Weights of a small GPT-style language model, trained from scratch on English Wikipedia: width 256.
MLP neurons of a small language model. Each row is named by its layer, matrix (up: input weights) and neuron, and shows model dimensions 32-223. Each number is 128 + 24 x the weight over its row's rms, rounded and kept within 0 to 255. Numbers have three digits each.
After each neuron's rows, "fires on" lists the tokens most often at its 100 highest values on Wikipedia text that the model never trained on.

L5.up483:133159084097147109106100122101140153114145147089135111123095099083144113080176080132142123098113118136168111156135120118141126120135133111126147176175126137132151119099150103121153110154151164143088124130155117139136113128115112143093126100090122174132092149096146122134137141134131159111080117117117115115074123134147151154099101086118148119149115101077147141155101159148110108141157161119175129145109100123116156113133117129144164148145144112144092158116127164113119119116128157116143107153150117096142169127083142132133141105136180100134117163131140087127107099168152145129
fires on: "ent", "==", "il", "c", "i", "b"

L12.up1618:108097115130131162143158141121129096116147116114101126117154089107143091143093122109118206085109090154168114106100128128082136146119107081162151139115111198134122104124105086130111119148104112165141085150117169136147142117134102119120101124116144106128150099152132102116139154132131164139123116114163112115084148184106135126101130188143111128105116126099137149103129137155117143128149155126102169165127096108173164150091118154141093156143137103158142135130142143117163155123143136150129117145115124174116097106102126111143128158138126133108108165133128159113118109115148128142
fires on: " R", " r", "i", " L", " del", "el"

L5.up1274:134132084129080146079180147101108092135103134146116110092157142137101109136163169115107141137144113106169107113137087156118175118137080118117129133149136124122095106113126117113140118149124100157160136093154128140108128099110166077112110098150126118143128147145126096138108155156152138145108169134165160106130146113148106108071106105095121151137143134124137152106145120128152109072127116077169128150120165160157138145163124111132126119165143128151093174118132129140054156131114150106141087117192104094131146100115144148115122176147142132119131091157132185123096139101139111089
fires on: " and", ","

L5.up181:130136121151138178100076083110148129121128135172097102123105115134145144130142136141064146130133104131172135130096150124121132127164123135150179111095116131134104126092133113127089082143171066116129139164131132107138099106094119142104148091135163115118085132143126102143091142117130074121169078157136126139123116146145131105106118130128092117104132118125094157180126133146122132125145116183207106145129119161132105140153126172111097128109116086107139138116126124095150101140123137136148119115107107158147113132079131162172127123145187121135169135147128134165108148161119142105
fires on: " f", " def", "imes"

L12.up208:118182098148151062119095121149134091108145133175138119148127131073126146142137153140107097090127125107154138131086132093154111111105148139100140144089143147134150119141131173153094174126095163184086132174143099121166091085128132102143095163121130145101134143107109116126132162146179076074108140126141117147116140126133107093179108161117097107101140112092107107119094122128163090141125113101131146101157146144130143105084159119115124138129189129141108094123136119129147152150138138159085110109120151155165149116116130142136122111195100114110144146129125128164146120088182132141
fires on: " V", " v", " Gu", " inv"

L12.up48:141119084135106174145172144108135138145174108113129073130127119113099121105104153132138140107137156152086118169091124121085121159104102138116162115111113166154152113130146167137098119120091123159108117111145095104106131138119162196126141117124142108114152126132118101128145144131145093105131158137149123077096082144121090139148118167130105124135115143130136104080102166092115114097162150171113122127143137103173149124147092148104129167127123142116156122172144140113142120102127151106092115167088101130126143075136097132114130145107146177150141133130095124096129130144077082130
fires on: " R", " d", "R", "L", " L", "el"

L5.up394:111137126180092179116128148121110132116082114124122115134125187140119110109109121132149112095114126123125111144143107115159127140085104158132135117112134109084164120119138106133196141144132131148103155104103111137111102083116101154150114102124099126053102157133092179144098092131137123146118124133107158145084136123128130099144094102167124090144131142148168115118121128134106206108098139110173170200156122156118126138155118154099157163118148147130135163137137147120141135083105137110119158158133127182143104121132159094127139143131094112125122149114123134151137112140135122121
fires on: "ed", "ated", "ized", "lished", "iven", "en"

L12.up1056:095160116148138107092101124125123133128102102151126093118130147105119155146129165132067119114136119121131156143152123112175130150123095113131154113132148182136090147107166141176125189125122146111129166111078151111128079111148108134138110153134111132125134103106206096140134085146195107111106104135163146136115140122140100124107140174117082094133127085084111134101120132094149117158181176132144109074140120121128155106101122110133134141131157119129152118150119130153127103160150129103108133144127146111150127157094116146143153115169162116123107136149125095109091195115120149147
fires on: " V", " v", " mon"

L5.up678:128161142091132109123128111104126094129101124083104142132112105140153077114175144145090102083137111144139144145160101152146100115145125112088129147192115096144158130128132087103147116143147150148172171076124159151150141139091098096123132076142132148111140116135079144114124124123122144135162122211139126135122126164127114129080105152137118089133124118123143129118112126164118135096167151153117113170128148089111105154142087106135107133129086110134140168122114123139119091139076147111158132144182118131125189157142111115150112132128107152126147112108095148119127107159090115103
fires on: "i", " back", "il", "ack", "k", "ul"

L5.up1816:155127163156136157164141144106097116108130117111172128155163094129138120134156168111083129111100091141133124128152150111144119123107116160151180102132106160149117125130164115131093115156182174123130140112116159117153117129114131167114098129106135143128140150099125143098126168121128123105078159172119106106171131138082096170154116110120137107092130158171167122111082161143146084173102148157125126093148109146091106137102161119109113109108161144124123109079164135113133123127138089106123137131121127161133117080133095103137104095097094146128086125135168114111098117101158174139
fires on: ":", " the", "mer", " as", " by"

L12.up2025:127111113154105134107166213115167112077124102109177149137165126143160115115111144146083152159084117164087115148134105145149121102092133122140156153098115181099143099115104107124135120122126146117138094130128141127131141172158111108078137131110093099177114111163123116112081170121152114173148114091175079121126142156159136102108144124158111164100123107148136133148143126113138124151113149154116135152144167105123161147119118129119146123154157136135141098124151114095159159108140151096134106151087126104110116040145117122143130124146098137145137073132124124112123123107179136143
fires on: " R", " r", " D", ".", "R", " d"

L12.up717:068092110125127149096136123093157157141154146108111125173131138082143092152135148121069153113147175128121119151146167129108170116118142115142121138147121098128110149132152136153104125130157100083135156118125091138134096130118119109086112191134128143102144064150129104135134122137155135082138120128138134096088137129133141150096105163148125172153122127126071156139101157089104136150151122121154130146137134114127121122131113146143163128132156111135165177122124100127149110122103187126100089130076153142127143106104076155094114154124151156097118103103096106125131131092137155149
fires on: " de", " att", " Char", " Phil", "an", "il"

L5.up480:129138131171112150089136149148139123095132119113107135119127129122115148084149121132117119132116108157137170136133148143145123167145100129163134173129117143119091082121141111135151115154128057139120137125117163155162146089075148137075149084136135169171144120126144126139164148116139103114100134134114115086134137134165131119120095090099122133153137109111116129149144096122128109165129105115121141118096119125138069109129104100109097128157112113116077145083145129191082129168118140123150116159161204128126111118162169134154141103114088124102141159158063126145100131138146124115
fires on: "ly", ",", "ively", " and", "ely"

L5.up215:141161193140091117101109149126087139120124098149095181124139109149170169121137136175088107125167128140105094110126128092117148120152122106143129114120124157140112152143109121118159142086125132127126130108097141145100134137135150159132126117093111120140124139107137139172132119119112135103142089156113160092127153180099129111106115178097086137125127112093072149119140118117183147079095155065131142107146134132138125138121120192135108149087112172104130139145119129144106140138122128141096150112116126104137147154109106153151133093113163129111151153133143131119113145070171166110
fires on: " of", "ate", "ength", "out", "\n", "=="

L5.up1590:142152170146104133134127078113134090151140125105120103114132120169132142139105125075115106109160118119119144136109108144122146149124118157103099141120117119162118156115129096117144119138143137158163073071123127133162128104135128129112161134128121123136093160115130084155185126099157110145136119114101097145125153160178096112130112095121124191155128133111144122137109142102159134154112113103142140154135113180172065161135117104095120115163096124174077141121125102140098129180164119141097150110169156151111099117111163084097128135109135113144087134128108167121160087128133090151
fires on: " and", ",", " (", " or", " "

L12.up159:131118101143131107106122136117086154128128116138089104136169099098068095109136118141110120113172099103127139118118122087118078109156114135132153117115159131161172154117152156095134122116152138118104083182156121111097105138136144165142126141133124140122144138141149116160097158099141143133164110133148132142183127114117143121108099127100170067131140136157145173158135122120060142133123116154164106131110127123100175129196158146148148107109144086136140137133111153124153091115094174084156129090141150125148106119092167150143115098137158128174115150130091133101138115123159103148
fires on: "1", "F", " fl", " f", "qu", "H"

L5.up1851:119165097113103133117126122141137128132109092166091076117172108119165132079162136171113104153107143128137140142143103137114154102107108156108104173143168145119140159099117104143133146135131151137130139131154121124151115127126133151117127116088110168116162118168143102144114126094158133081133104157136132092119158134147141098127143132094154145149117129106115125078110113120139168123152146117106121137117106163126190116121171179107084183107155161148179140082127097105106135129120159116153165067107113150124159180175166128120096109102152159102132109112123133150106083102126114085
fires on: "ad", "-", "==", "ate", "ates", "ap"

L5.up348:116076141072139169125134123118155137097131086108151149120130153099131147127121143151120117154140100123138139127118085123148080160161112130144160119125144124095149128079064111122133138099132122102147148119133155128119107118133098126140144118101171130130148157179142132141119100099135119149091125112116119140084084115083155101115146150161136119127170158113119129135166136126115143111095144147150112181161119105098107152090147138131108157098133095111113118101104137152143130137137137118118112149144132113147118147116171092131132153112107164104142113099160175151146134137140096126
fires on: "g", " under", "en", "e", "er", " in"

L5.up477:134115152125114139118140155184146079125130100126134099116143127164127119077147169083127140173103132110114132133173160127161134115117116140125132132103124115137112115123125138142143091134146133132138099110137205114140101098138160166116148094086129157171126127098141102176145126141154134090100130140133147114113108132142123118152124123114077146091120112115146141124167123156155093125087113115144121154107150139119104136154121126129099098142110123176117162091142111158061122164125111091099082163152148136167135111085141106171150116107110106136106138117117141115101075095161117120
fires on: " and", ",", ".", " ", "a", " ed"

L12.up1759:112143159091169135110136141145136160087127076137115112110151070153113106152163159159123121120140141124135145150146156099144138085137165110120102100117104135104099130138133116181157167144145132139124139123099119112125130151110161149071066094112165117155136132168148114111117116143130153116130119109116113139108094093149146141110110127145123161130104151130090134114124159106143139113156119150129119156121165108091092097140156169147103112145088108144122164121153065112134114124086126123101126128082099166126153125143145099100092130142094171148134118143160099152106148140138132124
fires on: " att", " cons", "at", " South", "oss", " Char"

L5.up425:117094123162098109074120094114129110108128130069148115118146174115142129118135158136136151166156120101087105108135144121100157100062135165142119103120124121093101115099153130125106119103158127135140127117139143191090138129156153162128151095107151140149098139140096144146131112085146143111137135157130131140065158104148144099131165115095101164147121156152080118155106160098084150140119120128110125111103118157092114162124120098102096145147164098112107150160175102136138134141134102148150086120124166188174126117141113116162138121128117139124151177140118092148122125163122149163
fires on: "b", "|---|", "c", "w", "ab", "ak"

L5.up1949:123138156108124114138125147122120112108121146145109138107138128105154124119154077167116093182145130167097108129111137140125095114088100140131094161153090127173098156083130195125125140080130152111123149142136101126103109144116130094182082092088117170109127112122128161146130136120159138128160104172082129135153080138137073077100136173134120106146094078104173133119162120122130117145119146104160100178119157132131166152118121168105152120136096128110138134160106150098142123137130169134137110137130124141142129126116147139098165132087122146134101151124147135148110154097141120088
fires on: " Party", "itle", "out", "ame", " Year", "ate"

L12.up1019:109156135098118116123136142075130189097085160135116154129118092111120144109079072092166124116151159162147119129153168135119135133137111087122121169146105111118142103109114140111159142099134120112119122131106122088183077131131128136127116122114153140122130137176126100174143161126135108143166132123129141128132157109108131106116153086127156131113083198138127101143142128112157156117134115135152123126111131154083138148125085145135120152162155097106134119106140104133164094158126131126082190116109148101156152145121126084125092107147097141156115094138117163127135141116106126131
fires on: "C", "er", " Car", "al", "\\", "ording"

L5.up1456:183145175132133078124123121095147105119108164123120107118166154139144146096105144136119109110159126155097164147129164117146115131120126104120161163117112111087130110131104150124133146133127150150126140128083150175149085113096133131123120134120159138085126141107170125096160098147133140125157145126107148130175129112181122146126113146120160173131173101085129144104124126124097149091076135151151113123085124110146135121135109155120113123123136095129088160132135149144105130136089098096176155128150118123156105144113149084121131118136152107155175165110084123111135112173158122101
fires on: " |", "ed", "ent", " l", "ered", "ted"

L5.up1313:078185154135146105143148140168053153138083111086098160115084119101172156100118104153207157125126123151163111148124128118117149147138107136143131110101143120135138126119167130141145094136113119141128134137156118121142106092121122120117113141125113131109145120145089147153116127121104150143115114104116129115103160093129152160110085135158174140090147156128175122115128144140133154111148140115097155150154099141088156127145166100159130136123142148092126085093139134107096117092111105127129142158144128126102143134121166133164124146136097152134177119124142113129091084155136172149
fires on: "ed", "ounced", "w"

L5.up1532:146102099109138066058177130119136182153176128092067142130133142107123147144080133151142129123115118133139132183110128103108151109063117147140121125152113109088121152097118101133129170141108101133112161144165128127158118146145122119135127100094164135152127123118130110136120138096141141112124133118127159141137118080118126164139134138156143100120110116128093132142132120155142144137140138113112150100126135137127137121132102111133115176129159083098132155109110081121113078149132111158108116135122109199142103135127096100135134101137131154156108083126147142143140120128095166119
fires on: "al", "A", "C", "op", "S", "hip"

L12.up336:098117127133109155130129102117160094087110140123151124103136144117096125120164155188164092160138114137111113136107148131166162150181125124150097136157092153145153125157148123120119120116124078146139112151131156106096111110099156086103159095092123115129131187102136110153135141113114086113083086101188154121129147113125119114067118088130094110140138122111171132120110114147093148102142144133126101154136152070143109142112116126187138140071107142115139153088116135159133115076191146144108102124150136122149145160139107151138101087148120152116120115125153157121144146151141094114
fires on: ",", "e"

L5.up1282:152127100150105121148155126097122118118125147117173113075177129122108124100123141150114144091127117137138151122132128136160138117142108134142155117155144123124149088127105151131078147137128157123126094078091128152167116164111121112145071111099142068105141135111124137134107093146116143154125145108138163165120120088104164149132131083112163171120115106114132132117135159141148122137182167115118126136118139100128158136174127121121104097104141147142116156109119127160101139149132156123116143152168171090191114110132118125107103157133098102106094156141074121106104126114152130102
fires on: " and", "s", "er", " |", " on", "ed"